Weights of a small transformer language model: 48.6M parameters, 719M tokens.
MLP neurons of a small language model. Each row is named by its layer, matrix (up: input weights; down: output weights) and neuron, and shows model dimensions 0-169. Each number is 128 + 24 x the weight over its row's rms, rounded and kept within 0 to 255. Numbers have three digits each.
Before each neuron's rows is what it responds to, as a language model described it from the Wikipedia text at the highest values.

Responds to: Function words for and to
L7.up509:133119135114137108106156114112117120121131154130121104124161149095102110115125117128149155146103112136169130134162132107123154113141116172058115124102150156143133135108122142132175190116210101169124142109131084136096095142137169104148085169113124082160132119125129125163137134154095122166150152068144111153124139131145119097113088115104145141098171064106155141111115144130158140139136104175134126063096133097126139078131104128129130159143149116141131137153122125128112165103098153100114126092143126146106143135
L7.down509:134104121128158127151127126123094160092151130166131125145119120151122109136107091127074132116137111118101144130164174111116168149125119100140157126148101131124131137103101147160143108142152122100161101169093097135170173165119087146101102154136125165137131144117151156103160158076138115113117105118110133083165109106101151137104164156141130121100096157102180105152106111131131140125114135113117158178122171118158141116106140107140146106149145136151137136125089107140116117105133110135136115125132129145140147154

Responds to: Commas after noun phrases
L5.up917:108155163149111137107141095149117142144095141144187105112134138144099101137129105099132116124107137071174118127112177148106090127108111096139143135128175083138111098085060118135135146084105182131119120108164107073085138109113130088150079117144134121135102108143127127132103133163120117119133128107107134116150123136117116099147129118142127107122166157104140131098117104122168091125114053112175108119114182139129133118119098138113117104109153152132135151098149135175146108130126176128137161106122127114093132146
L5.down917:122087133130106147148130105114049163117137122134143177093111121127081077120144119119129134134101135178145166114136158128090171134138121152113158130125157102114131124130103126145099133118111187121108119148136104118171150140159133095103134142137093089150140154150153107138177158101088144123148085124099121120082112142114122116141130125148151123097112160124122144098089123150133121144118120155100115115155095143132130104098145079130171142132163141139144106134192110167115141101167099124121122118146129175114116103

Responds to: Token after a number
L8.up1333:105077099139118104118129133113137137125113133119156144109129098138138106125109146117127178119103096140141134147113165141075125135121101135160162120083173137095149108109106104129112119152123122142109107171135142097131132133151128129127097119145132141149137121161154116179166163155168133123101099106126131170157121165159081123154149130095166092145148134133128121174126123113144164119173128126151154120158128123088136078077114125165146180173104076136131106115126128131104136129170171130118116111110088136116123133
L8.down1333:104131146143164137113137101146105103126130117144144158119156129135092146131154096141132090145131111131113110112109108137116079140135094095136134136180136110149101137114105120136090098120156116151193102120092111152130157116158140131119167136118102131165104146121101152125137161108096130141124145178115147130105126069125136135111176130182150141110112109142154150144086080155152139128178160140126112094121111145125146128117138103130142133116110105148153133108123175121108106098124116112137114104139170133104107153

Responds to: Verb right after subject
L5.up355:124149142141115127078109099115127144114154165130192119118141132132126087118139129124137102129109094114128109132136153191092118127164094137130161137093159119135125121152128106084118117154147090101119150122133164127168149095137129103077138143136137133157103132103138161092111171172103131093112118095119137140132171121114067119133144134143164140087131125144142141118118109091122126139103079152123117172174153136127130122123088104146094109169163126118104112180096111135150118145092129142146123115079086118122147092
L5.down355:146112107077128125173098099141143113128124126075127141149103172134164130169102110145121135113139108143148127108112102090101158135206126126107099120138073186144150117150145091123124137108157130152117166091123153121142077123156124126139144125104147151131137141106146139114163160158189071104149135109112095089150162087138158149112124147104100129070110146155136121147087123121147130125149151099104149140083149144112152103164156129160148144151127108121111114142136096141118123119112129153164132159090116115087098107

Responds to: Coordinators after plural nouns
L7.up206:151183110093116114144158122100107164136141157140123108122175131137100140118118095122124125131110135115091155135140146111126091113134089140144122142133169081159131108130100151120130079163141113086142119131182078124125124138110121150125116116118167134117124124092146104125186131154103125136144132133136183077147078155091155108107106109124088119099114111116149115131140085132133148121183152118118122153138154088179165142132099121173160095167150096128105118138177147153137109123182153126133169147122120119141157098
L7.down206:059077140076078134145123144137115156111133127147112123143131115087111139103134143110127137150083165128129111111106120111139153147105133118141134110133134097113137097110144205088133110143124086115130134079126077150121134098160119132120132109134131129125099141128127105129165124134148133116156132152134138132137127145103132109121119121127139108103115087143137159117115129145126127147093175103191167148142154137119135122130125144102143134147107080155109118143129109118150156134140105117136135144132107108142116115

Responds to: Name fragments and numbers
L7.up818:094087156104126150125131150154155151137150147109138132135182109142099119107118172150151110129110095122135107121096116132116115141108126113162134168133071133129133128152113151140157121085107183137116137151155130070141130154097125137124080145134147128156152095119131199125148097135104131150109097139140123132180128155167107111149120121122131115149149103092120112149126114133174163111162151131164127103111147102108102090137119096130149110129093160090138142133166156107133103124118097185120140144127134109105121085
L7.down818:125149086147153110116177106126093102195139074156113085171111154151128124123087123174178117125149132156133158096104106155164121132134156159117131138093090167124149141102128118116136119104136119164144146112103111130141107133112147153123138139130076116121098099157059117164113124161202126136126122126143106154107089126135138156159149128103129114155126112106111155153128120139137110138107130133123123133104089118106135094138121147105066134122160117116136165087144157132174159115117110109147125158135182121135130141

Responds to: University in institution names
L5.up1091:099109139157158132118173163137075146144102137114150110133081095105157128074085189153111116150139108152134106150095141153100067150108139093138133116118119082142126139110125129143119142126143147182166114040082071132178106118157129148135121132096112114149119115138108142113126119113075157180094126135142114155132108122105129118135121107121102176129171176135168110101121088112100125129140124119160126147080108122125089147122087119113180163137119164130150133101128144140114117121117167150146127136153165119113133171
L5.down1091:137144182115101148175088125120129149116148108115119127075125151094080102183160097102117151121120146148135171090099126108176171104141097140123097133159125151083157126151126100164170121128131101109112150153148187133158134155097137132123116149119171167154118106100106093151149135138141107103158139110104113114118172125091113123145132118124127064141084099108109156161148141132136153175126119162083128106119142156129157128145163101152110123106140130155111128167125104122140160113152095111129087089140091122120135108

Responds to: Phrase-final noun tokens
L7.up754:166123125122107140102118072107116149182121160163124157150162152136066147106145130163153150140091135124134112138127121143089126086126128165100145137126153144134126124130137183143143142095159116141087093074133090160124123122104139098183112124084127131121085123113142133144161102156090140154125144159127123112115127126132134114126134145132124130095182114131143089118131138156128139113130130155152122100106110112153110077142100124126115143120173106121126159126144135132166132163147091143121136132097114119138136122
L7.down754:120114120096142110118090169172100110093136149120154096152137103094152134137113155139130135165133141151171073181145142125118105161124168152173167120175107142122148116117131094104123146181136133144133123146097147152150117112139071132164131160128131110131138112117175155142102134113145111127133150139131111147110157151117122124128093136165096169135150099098160153142092139124152143127178160137112122171158157085103113126131139110128138096146059127144094149139074140119080109061149127133100146140164104102134087147

Responds to: Partitive "of" after quantifiers
L7.up176:158116125140103095124122150113108179155126112104153145063116076168143125114142141126112130121082129119126110141089085125118170130148127070118148135087140163151121165115093116161136118102166114131108124079142104148112137115141154149148071102110106134169126142141172125155135112151142147157142106109137141160115123111145079148149124114115190120128142097137186140165164141117141125101136109122114126102140121157155126122130130098146128123151123108115138122185090125122144157141179148166101101117092137129119117150
L7.down176:144079140150150110163161098105118144142142093159118108090145104155134157112147119152134124098143154099143111154157101161118130152101142124084146153146165099100122158110093110119119130161136135113115128146089152151106095147085127121113116149165132113102180138121115136163121134100144120089113160151117119114168132097153113121106094111098080035127154139129154153156141142098119121178125132153136136113109116102106152105123128138098125159181120149154135156133173089117111078118106160106180137114150126131122139157

Responds to: Clause continuation after comma
L8.up1309:139121133132159122115133136130127201124140142134105117116114111107108130106114108103074144117163137108115097153168146111157137156136133118124136126092152080127136158118128147083111182131149121127125104124143114123094106145110150089098166095144177158085089121128135095096158126131142150126125134133128137132132096140067138120134103148118157136115109107114141168155099113080098115099138139113125136142162108154119116114145096148141145113124142143163128133160183125153101100127159158091126153146101077123103119127
L8.down1309:140143126148087152122091112147142115138164139095126151106139103099115102109129130147164118144111102126122142074107103143078153086129078129133139081124142118082108124163149146131138116122145130165106155131118166160129125131132123109127089137113105126122144133073127144161069126148122165155157151127154112169182138131140138136078154148153126142101129122150124140086096155154126171143132122184142132090184102104127130129146096110137108103133123101083129115133110114133108090102121089154128086128127147121122137109

Responds to: Perfect auxiliaries and temporal connectives
L7.up1412:142149189140106179143118114097112116169095147126188119133143118116115073086131106139142122122099118141126159099134110164142155120142064133118124146112138126130151137124142112096108110179146105131102152175118138129164132116128101136123182149166096115124130099126151165101096136128130129096121091099127114153120135147164136124079137110155105113086137113070171123070156146139137096123157120114102152147110162139120121111152127139150150105140102129098131113148109141141106126186136136107148136142139145119143142118
L7.down1412:107098124133124081134125146124134128136129112092100157130122153129139173131114101133134137138160120109105090119107132100142088130132168167068145127140098140138113162119135079143144111105151130145129111124100120100138114147132142096132155106120147137157146121155087135127145120124121120125131129170143091097138165117134124125098119118121117116132166145190122138169109105177138143169147159091193155108106120140137152109130166135110139154160194075173131169118093112124152123113101115144098142149101129140112102109

Responds to: Proper-name first fragments
L7.up428:122118115073136096156097149134112131106117087116073120108124081080140118097145106114142134145120147131204097112116127092108111141139104127131111105129122127143126117137132152156141147189128148126141133092117108166142142149102135164133156109112136116129136159140084155137174075088121181119168120140159109133107116096117135139154099111149117177114142165101157142146101158135084167150163121131078125115152165070194134130150153182102120113146127132179163160151113091098102148153144118149132112125160120091135159115
L7.down428:116104127202108121099110106087147090119129157102165149140162135129129076117145105138122119131094149146093155138136145120138100138110186101123163158078140115138122133175117096147142101094113104143107103150152159104114132141117119123105169119113114140134095107142130069142124132144145111188109133103114139139137110159147125174131141134147120138136081138118180103134126133135122086116121118100124114111116085160136152103127083156129135163091149157094115110094135148181117128120124117118138142150078117152114115130

Responds to: Clause-linking conjunctions
L5.up92:138137107099135136072136144110165133160122140167165098123129171165108112136151101109115108102100103097114134146114119168126092126081108122112118129120117105146127128123150133080128146127110086079125173107131153087154126107129105106133146115136104145134124129117144123082099121182147141108117164132135149120150151145122130132127139116113120110130103115157154124067151125066120143097091098153144195148135171108118133120141073140149116170136110080125112130137144123125145112143144144133170136136142104093119135122
L5.down92:099104115123096106148093123133104098147103112151119132147109140120129123113143134114117166139178134071117144140176165141198112121106160145130128104126137149144135124124124105164135119130119158136131094128087123175126119115154109087163099135100131102150135097140120138188152135103159098111178091145121089082131147117124125125123138127127120119102118157106152144136114091144131148113151154130131151092093154100138116103149160158092123162114146149128159165129126134152127131126112117138117137114112122159136117133

Responds to: Paragraph-opening tokens
L5.up1377:149146144123143106157109142090145106180115117114112136085116091147153079111137125111167103118069131137138161160107085123090142132140093094132090133107117120112120171140084077082144142130145149134099137082175137136121130146107126138139131120137145094106075140137123153137124142154154151116120118147142101094152146144128141080151078079138159154169200134149171141132128134122164135149166117130144119134127148142142146104153120154099131097137098125143135185175127138134096125138129163126118099114136141140089174139
L5.down1377:127106133116140130111145142145153140130135117095109116147150130129147153125116134107121102140107119159146129123124142128099142113110129110103133145155134158138161148118112124105125126122151133098165108143106112109148144142139082146133105104110136129130144114141161119130162123095147019143136144133111147109127126136141123147128092086151144141138139136122107141149107111113145136146104132149134115134137138138112125147127106138148134130160126135175145137153150116127157118141159132149100141133119113126087054117

Responds to: Prepositions after verbs
L5.up734:117188104124180143115120155102135135142188149078192087145113155139120090120130101117130113123105110179095134139110142127096126131125103118115137162121155118079142136110112117102125101167165118121122126112151136124154136108139123132123142130096133168104089090113134144115085126140110124120090139113174145057105107147096092118148120135141129154103106161119162126091112095120149164116136103131128126128156137121146144115133164092137130099143162107144086116171072176111130134153123117123155106129126091080155162121
L5.down734:120117107114086145119139109152185145124123134112097131137168113156110118174085145167171086144104126149122145136111056131116136161146147104162151124156098162133188145120123100138138120113122161146141136132083152124150130134139131168117098126134176126160120130102142131121201131180070109111172097130155136088131100101134147113129108099137157149133145125074130077155121097133148136127125147132110108153116134138095157099111168149141119139155088105151129087122129128121120084134128152136108132166135141119124113123

Responds to: Had/have, table pipes, name fragments
L8.up1134:077180148106160125148146179118162097126098123151143168122123130151062116064063133126175114111073123120128120147129135108111132175154138109123176135091151110122134154153126057111178064131086090137105140086112116116179140148154083133146164158149160153119165144104121098122149107144114156158096110109123161144131101130130129109147118115122109122140163135119131135113161146111149093120157142132144132082108134096126136108146084097124108146128144084103084125108108162115162135149119128122157142149101150095121137102
L8.down1134:150092128142113140142088126101114140142166123130144151116111114139173120134145103114077133103150147121139146099129122092166127101113130116127086117157126151097115097087149181122089146133158149153109119141169144142098086100112148169157084119109110085115104154157164179120146159099148100125129154123108119128129148153157096147120143149106161111132118134144122120169091119137110137159133100091119160143134132145107117142094174174126132085139102167150116142088136073149098134150113145147175151108127117153104132173

Responds to: Mid-phrase connector tokens
L8.up1499:108158097128119089134106122147110145160105110126112115097156125131098144100128129115165139114118130123117149124133146149123152133141066135136149166133148141178146134120113137097145095134145084141136115081103126114098074170155158101123126093114116120150113148127113074125150134183102156146148077111147125117128134159123123133136147110109127122111132130134149161147127119114160210137084079132103137129128104151123112127162154136139136154119177125128102162155136076131136153176129133079157118120104109099140141124
L8.down1499:095106133132147139126184096147152141107101141151113138128138073124136109127146113135126148120116158125097103106069067101168148135128183124117125129165105108124123172105128141158144115117166134105110122126079147114105180112131162145143135158142164110131151180166193112125104116096119093124143117132121178109129131119156109158119153141175140112130102158161150127150119132118120152144129152133127111134166167113132145151091138085126153126128102101146145133126119119133165137167149129145084105127151130134142137138

Responds to: Phrase and row openers
L8.up867:144160153096156111119114108108119101107118143117170089127152132144135123105086091131146098165115144110152130099116071120128187155153057129124167117090152133120123147135084150127168118166112107116121136080125092124118113133087154130107099131139111111108129138159057170140130120146117116100097113127115161109093139127108076116114135123116142150103100135149168119163120136114112135133154132130128150168130139113123109136152112127115085101139149136161136179149111121094109183135114129123131141112156134137147135164
L8.down867:106108090144117120088131120125144161142167113129100158112139154157091143126127116155182172137168136138072119141166177127138118129133142184107122149143130147105127163142124116142129126157122134157155094106103138106120126127117129163126103101126112118140129122120111149114122152119101091133144145097104163062148138113135133183131113122130136137153125121147093124166138138113108098131130108121134110094093114136130163132127151127122137150143140149155129123144117150141145133120125097146184083104130142128105092112

Responds to: Institution and role head nouns
L7.up735:133138092097143137137132124154104149139083151129122166134126148135122092130177186205097122147122140102097131080142121141109126095128096107175145136134142119137110119165132140134145136124133151151111100150173111146149101127140131119104133137128116121153138106171136131158147137155105120121107142102171102088141153134139124109124122118106141147081180094113119148106115133153108151138164146123136158126129115129125140127129139126065115166114176111126076123123157099128132118180122098086140094126092125124119151117
L7.down735:112127109117150169085109114122162122110202116128148119134149145130121157143106130091100142090138130106136127124100123146131123120136166137099121120126133152080147133120144121156095159172100159101144173124043129123148161143096151148140143130130136104103108132116150130106125147130153128107121144154117153135101102124131148104121161101128130144134116150136142114150124140129148130151149130122069104138115177112152146173093097167182146095145110147126120123117114112136109144086131147127127134187137140159167098160

Responds to: Biographical credential and rank words
L7.up785:129113129132091129125121143131136106089124113186136125124193111126109136140155167173123099160133165125143129136104113106159108141100125126126164150105133140107156113138159118125105145097112125136123157160115149117116172148113130105130093145122125085186110128115104169154108129096165141136129091153078132168108141093170127120144135135113127081144174115096106084143129172124174155131079078130169123106134117107123125082117120082126132153135125114109145084128085112091130108155081108149124147098131094121162135098
L7.down785:119116142146135101127134101141128136171104132117093104155118175138135111124135107122145124143133102106143150105118130154195105151093103122167103079099139153154103121134120122114120108149170129130151109115141105161143093152118110128107152118125154176085169103122117072115130076143149098126151152081166112162148112144111093120077133148106125141147104119141126135142153108131120088102150114144145099113138133165141167129126093147140130126087151132093109153109168098142130111123127156155126152143120136166141117101

Responds to: Ranking or role descriptors
L5.up644:108101150109102160144132152142145101126112150116157138132136140120139121115148145134131126136117117120119141129116076187133111160138123114124110126134092124150138150134146130097141070114108110141112149121145129118098102130122120129096095139113173143170132111173114119110112108126146119106151109109150091161087152098163093114123128133096090118130117121128156106096190126109107105148106112127170151155097174146107079162113160131113125153124124138126075126144091145119128138165104128120144113084133112126106114133
L5.down644:135143099154129096154145120126126117144167135110179081121137134174098120155090154140161120117144129076108136188142170118118140148130118149141173149106137104104159118105093174134087156156137121134159114146145162180122163102104094113147100123124132133117108050142141110138160156159123148128098132127119122136161124143097100138144130101122125151147117124084161104149154087120154115164144130104146085180146117088137128121135051131118089130151160083127128140150103102145159126138133093153098174124128131103092150158

Responds to: Entity description onset
L8.up206:125144120087099137166137117138099178145104144099144154122141082127148126089145112090107139139160134140144126126173138166138111140126117170140128084142135098132115134115123125131162116122105130127112134119095103153123124139126124114110105110173059138152106082132117115155098095107134128118150131120082134111135116125099111121154136139134150154101154080108112085109174143141148121147098103149143119130099183121141122093131088175167120119124129085151163093158119158146129132129148158115123124136115123130172134135
L8.down206:103086159142155128137141177133136121080146158133089099110134121159095131156124115156088129119124154124122173167162102096096137117100142093147101136152124151170171164139141151113124142103158129151104099119133104126132137109123097132145151143153148190169144123107095151108186154109188091120066143111126149144095164123172098125133124126108122118097138127131147110117143089163136091133140109101124128194134132114165149132149154120095105085147144173126143109134112162121143108099140101170113150071145132128092193164

Responds to: Inside institution proper names
L8.up955:140106110085075129143125145130167115141039128157128113153130096120109144130135150152183118174118126088140134137122130113094103104160103116138136084171141149164122083148114127121181112164121116144084086157143121120145120129114129141146143124219130122140135158148120159150136110112084128127148095158161106139109151145127126152112131111135126105105145121130115062101184150148149089194156141163149150093121126108109146141133110140106127139117165087114135164152103129128133127098145083164109114117125147187133140114
L8.down955:135117076156128142124116110119162153131186131125094125114136122100086112113147117111110150086151096137127112131164114113097161110120091141123131159111122126123138127099130143161105132103145151159126110102102154178075132146118120134140131083085130169170100111162117123121125174119167074165168109086131154115085081116114126176129140090108103121115108151120125175149123139120120164125126121065126092181146134154138137134146167131144117124155131151079124132143170135144109102142121120125175177111132179139094147123

Responds to: Name continuation pieces
L8.up300:139135196085166141153099111117093127177130094116090124128140070102103126134157074154109112141115140147181138146118118122137152110122114118134121070144149120090123130115121129133117116224148114119095112102139133116130116134092135164156146113108104120165148098142084199116117063131122127114166133141112122136105105122124144124128137125125115149135190146161155118174117117129131093132168107122107137146074168087145097142136150131135151077118119162164132117125144151138094176131102099125148118112125127147148113115
L8.down300:120147136128150116118175131112153133135168111131121139116159116132126116128149160150111127147100134116070125132099145173134112123159169118091125118133144130106164105158143136121136153087132157116157162164121148156112106115108116098136141133090099112114109123122148111108132143124148095121184095114133134128084099129087116111172140148120088150095118149099110138157097168105094127147150128107157137107098111143131158093150151137125105140133150144110124107140131144115111139104126124103138142131165142153129094117

Responds to: Coordinating "and" in pairs
L5.up700:174141125128152126141106083119122167130092152119108122109133102148123114126098103133125127097105121132102164125124087118119190139144094101130173132140119146101114130123100133121104133124111120121124162134173125087140127119129136124122162090146122136130134178133130080092131139131125126120081100064143174110200137154054105112127131109095153119136154097148133123087157104123146117128179141094126164147154136110109137120129103097143117127139135079113135147124171129154106129183169131116142151103094119171103139112
L5.down700:138120117133155129122107143136098154118113123148127194126104079095112123113143119088156160129125132145154085121109172101124150123093125127118139149119149128134121116106101116148143134148136111115121070144110088161130098157129134148109122148113152104129113114123113133162177187109147136124127145152089140127082137116134156114116113129146166173059091106138120174154091193119138134150112159154135135126150123095166146167107098088130135130120207157150069173145087074146100146119157160089113099107142094158140120135

Responds to: Table cells and connectives
L5.up809:123154101167133148149154142120093121158117121072149142087135130168122124092105116090137138104108148170102177161103111130107129151106098140152161154118128117118119138131127138113169071165122107121126143112148140159124137157156126091126116148102142169138122119071123101105102120128115109133122138113145122076136103142092138123124132118137103127109104137146173156133110075105175210140127157151109145136131113171140091150123164103129129130143121097128085126128141152109154107160108103084163123135089108111169136121
L5.down809:148147148117137133108086134123168150067149147095107157147107138126114115127095105088132139096144153171132112136074108124128198140081099122111153121090124098106132140161156131098131141155140116127114150109120122136132138160115157129097145123170178171090147144152110099128143129120116115122100138107161116170096159116125130162110164130118122147167076194130119126133093152120138123158151144149108131115143102131138136134143169139152125155135120098134131126128103138154116123121103161104150093152176174103136129126

Responds to: Clause-final boundary after event
L7.up458:152113107148115122156092126106160148159141135149168113122133147114134102136128152140139138117123121119103147113153124159146149123137112140128109132117092092102135122113130114131118164111116165117105112082154128136175154118085125122133173119144130163102116111092115139086111090123157132128099126142124084075094130158136133108125129127131136154129125111131149107082110116162170115119146083185188132081121170098112115104111129158101120156104134121167120122132153146111134133110070143134104138129156110119135126120
L7.down458:081103139115125140150129139137094124085130146123153135115167146087159130116128144082101150151144138101105124144131135090136132113076137157136117140134137127131118127123153144120093130141111108114171144125116150167112144119120134154099082123162166128140162132132127130117136137129113120146122124141126135099097148099090146114121114154097120132098094157103139145127145177146078152147129112125109122153152144107180146175145161113143149086136131104093107137170083126107100146157139114175136141126129162082139161133

Responds to: Years and award names
L5.up1135:123146167099141101163095147079136152143129113099133128072149113148161103116119120112098109096106126125132153150120095118108139139112114123174135154108128147134145165127089101083118107150137120076079136113120134137154135156120102150098130128109143138131090093140116127111107143133179135136131137115135125113147104181129131084116082055113131086113191167102140146125159098081142114154147145118089142119106171138093148107146066168114129118169146135127133132155156136142117133124110149125138127117130136138114139104
L5.down1135:121150128107149157141121164146137096157134111130138172144129117132151132136100166111096145131097120147127148115108116140130129093145115118135117156152118152140145151140094129131125106115114131090140150135105122153169144122155091130139136150118146143141146120143138135122160144129159090113127138140111116087120130111142134151095112118142140124168120121164115128148163151125129136134140135120116138118107094131101110143085132133146166133145119134125158158135124142123134127124124136155112109124119135135125086112

Responds to: Clause-linking connectives
L7.up1399:151125133124126110092120120139140188115112154168166116133148130171122132116087103145115139124125136097100141144165145127125093144080085112114150142131161137138136107089107153098166160129104098132138094086139125095107141137146108113120145138133166126147102107123150113118103124167103123133089139126156151101112119164129115120151127121137154127124124070106132143107095114081124149112142114135152161102123165059129150088138084137173118101132117139150131130124160137152164110114169155112155155098085119138101134137
L7.down1399:109120094127149108188071131136103106148145117130113137130134153137160130094091142099181170134160119086105149121123129139137116147080110139128141129107148097116091127106115096137111165150103109119098101141129062160122113146160152118165132104125159134112139100109089171110150134108122117125115130138130116112125119071122127120122126154155091140098130111153109146166127156135145133155075153098148148133116165137150094142128137110101137119114144123138137195133099105120101173147136149150108169128105099120102155117

Responds to: Mid-name continuation tokens
L5.up352:145100180105100135123108155107128135121113110115132151107146105131123126140164135142123093136118165121180134167097081110130162121123133088125075112137128169120123137149117101146138137161128139136134140125110125140163156133110124149125091161144136107119134125132106155121157129124206142125142108164145144145125154131154108111121111125131116145170174118125121083133135176109112142136124152142157135117092132126141135111113124133107153137126099129151138148148151113137119148119121133158098086115152155146106136140
L5.down352:111158087124140086149087152116102107148179134152146086130138158148138131120138121117099134112130130112111118127149110119103109099137150147125190133128125126161119132091117148127116071173129123087111128140150096116118107180162104081141124098082105121153159071132118079130155143120128121146120158109116127164133125139130110142112140115138158124088110143126188105133145142118140124169105131131140149145126136177137111147138129126145099130145165124125123131126106156129124154145077117092150188096108111141123125157

Responds to: Mid-word pieces and table cells
L8.up1364:122097102113132140119118157116114137111134113136097138152151112096119120107153161138120139113125160158139138137158139157121131136158141155074123121157107156116128082103141113124184143126076118112095116174108120148152134122108100148100122135150194130158145166150135149136112130113092118130093138126149120106103118122153194141164112146070110113121124129096097095149111112130074090103101138139161149101079108118166106145139145152122109160130139106145115106154126142080101132133098092105129137127101114128124152138
L8.down1364:101128103111138104147157136140102132127112108108102141142118094114146181093171143084120110132146122142139121099129143107140106131122108070115159145087113106096142126126143105128124087174102114133151140151086113142136104187136096135113133144153123114132130135216070129100135112104075111147154130111105144162133139094115131154121131152142140152135146154103151131139119124097121131075121163139100117163134124133098104140100134157116148121159091140131148105102152150113123135167120125132168147125116136166161129132

Responds to: Abbreviation periods and decimal digits
L7.up996:152129147120174106120156185098139126146128081121186138097166114149144136119155137126137117154117117143117143133111142100101126104161119167081114145141169124123135147118108079091150115173138052104143091119099121190110137169107122136156118112106146122133140120174139114102115084139133125121115141125125137123125076165093142148120125122146147114134132145113155115158124130187093101075137142151138144108084108108100082088104108167148116126165120102115139119142101143100175168147106116121178162133102091133094153125
L7.down996:129086173114118182144157070118134175120084143108153131129128116123141092041122124106132087112147115119126137139170114101174136071126068098136130075084110153135133099171156126123141125134124126156123075110095108157085113108156113148119135064201111191141137151134056118121139131142143137126113161098134132144151130128097123157145144099136133119108115155128148096135106104101139073162149134137169102143125116133154140123162116111128131157123117103108117118097139132116112146139139132143124145100144133131140141157

Responds to: Verb-slot after auxiliaries
L8.up837:121153152133114124114145137090113148093114128142130121099138088128092116091140117140115131165135138126103157135113129115152168118079084123142111132128129115081121110132155140124127110129114147127110124168114130102173167153127181116124132127122133144106104136102119115112119113156139133058137141115142135119111115102118137132105151093116129127111123135110119128156105098106146087119155096156130135145181135094147128113123114102167150116163144073110129073098133174099116109144159167127157115160121114120167171101
L8.down837:182157131133128118093105123127110087149137113136107113112111125093111141122140127120173162148147142131088071148158137123174128125149098134101126136145162128085103116115129176151166142152097063120108102131158143116123093132169124116129143137119140114093145100151097151134149116108092130132152097110105154145114115141153175100164150132136163139156125115138136121133130110098114153123137103069151098135130113130111104118149114124102112135128181134153123155135124123103127118144099108134141088102148112122120104128

Responds to: List and table entries
L8.up1392:148108142152126097143144122125081136126118115181110152109165113144052121108124120107101121156121136109134116110127131106138103162099117144170134076129166093161115133145171106135154158101154138130096091141113112142091125149110122124170084135134090089171114160123097127120124135104124124118145109134070086144135154130125092102089170114104104083097121133121138114151127111121139106135125122138148160140151143082140223084150091141150119110130148122112156086144153116104166103107073129144128176099130083152156118117
L8.down1392:119153081102085122139127120121172094155131129107114130136106168116166111179131124181126118155128102133100136127131139115119090101186178138131156111136106153152138118154131134115113098130156120108184130101131170127107138105121090128085182142114083125119131118133127103161118119138132048165152131122146138129143119123137146170122127146157143097150133105138113127096157132133083117106125143132147128112128122165124136100099136127133113162151156154114116129131156146151138141118172109110117118133126136115126143125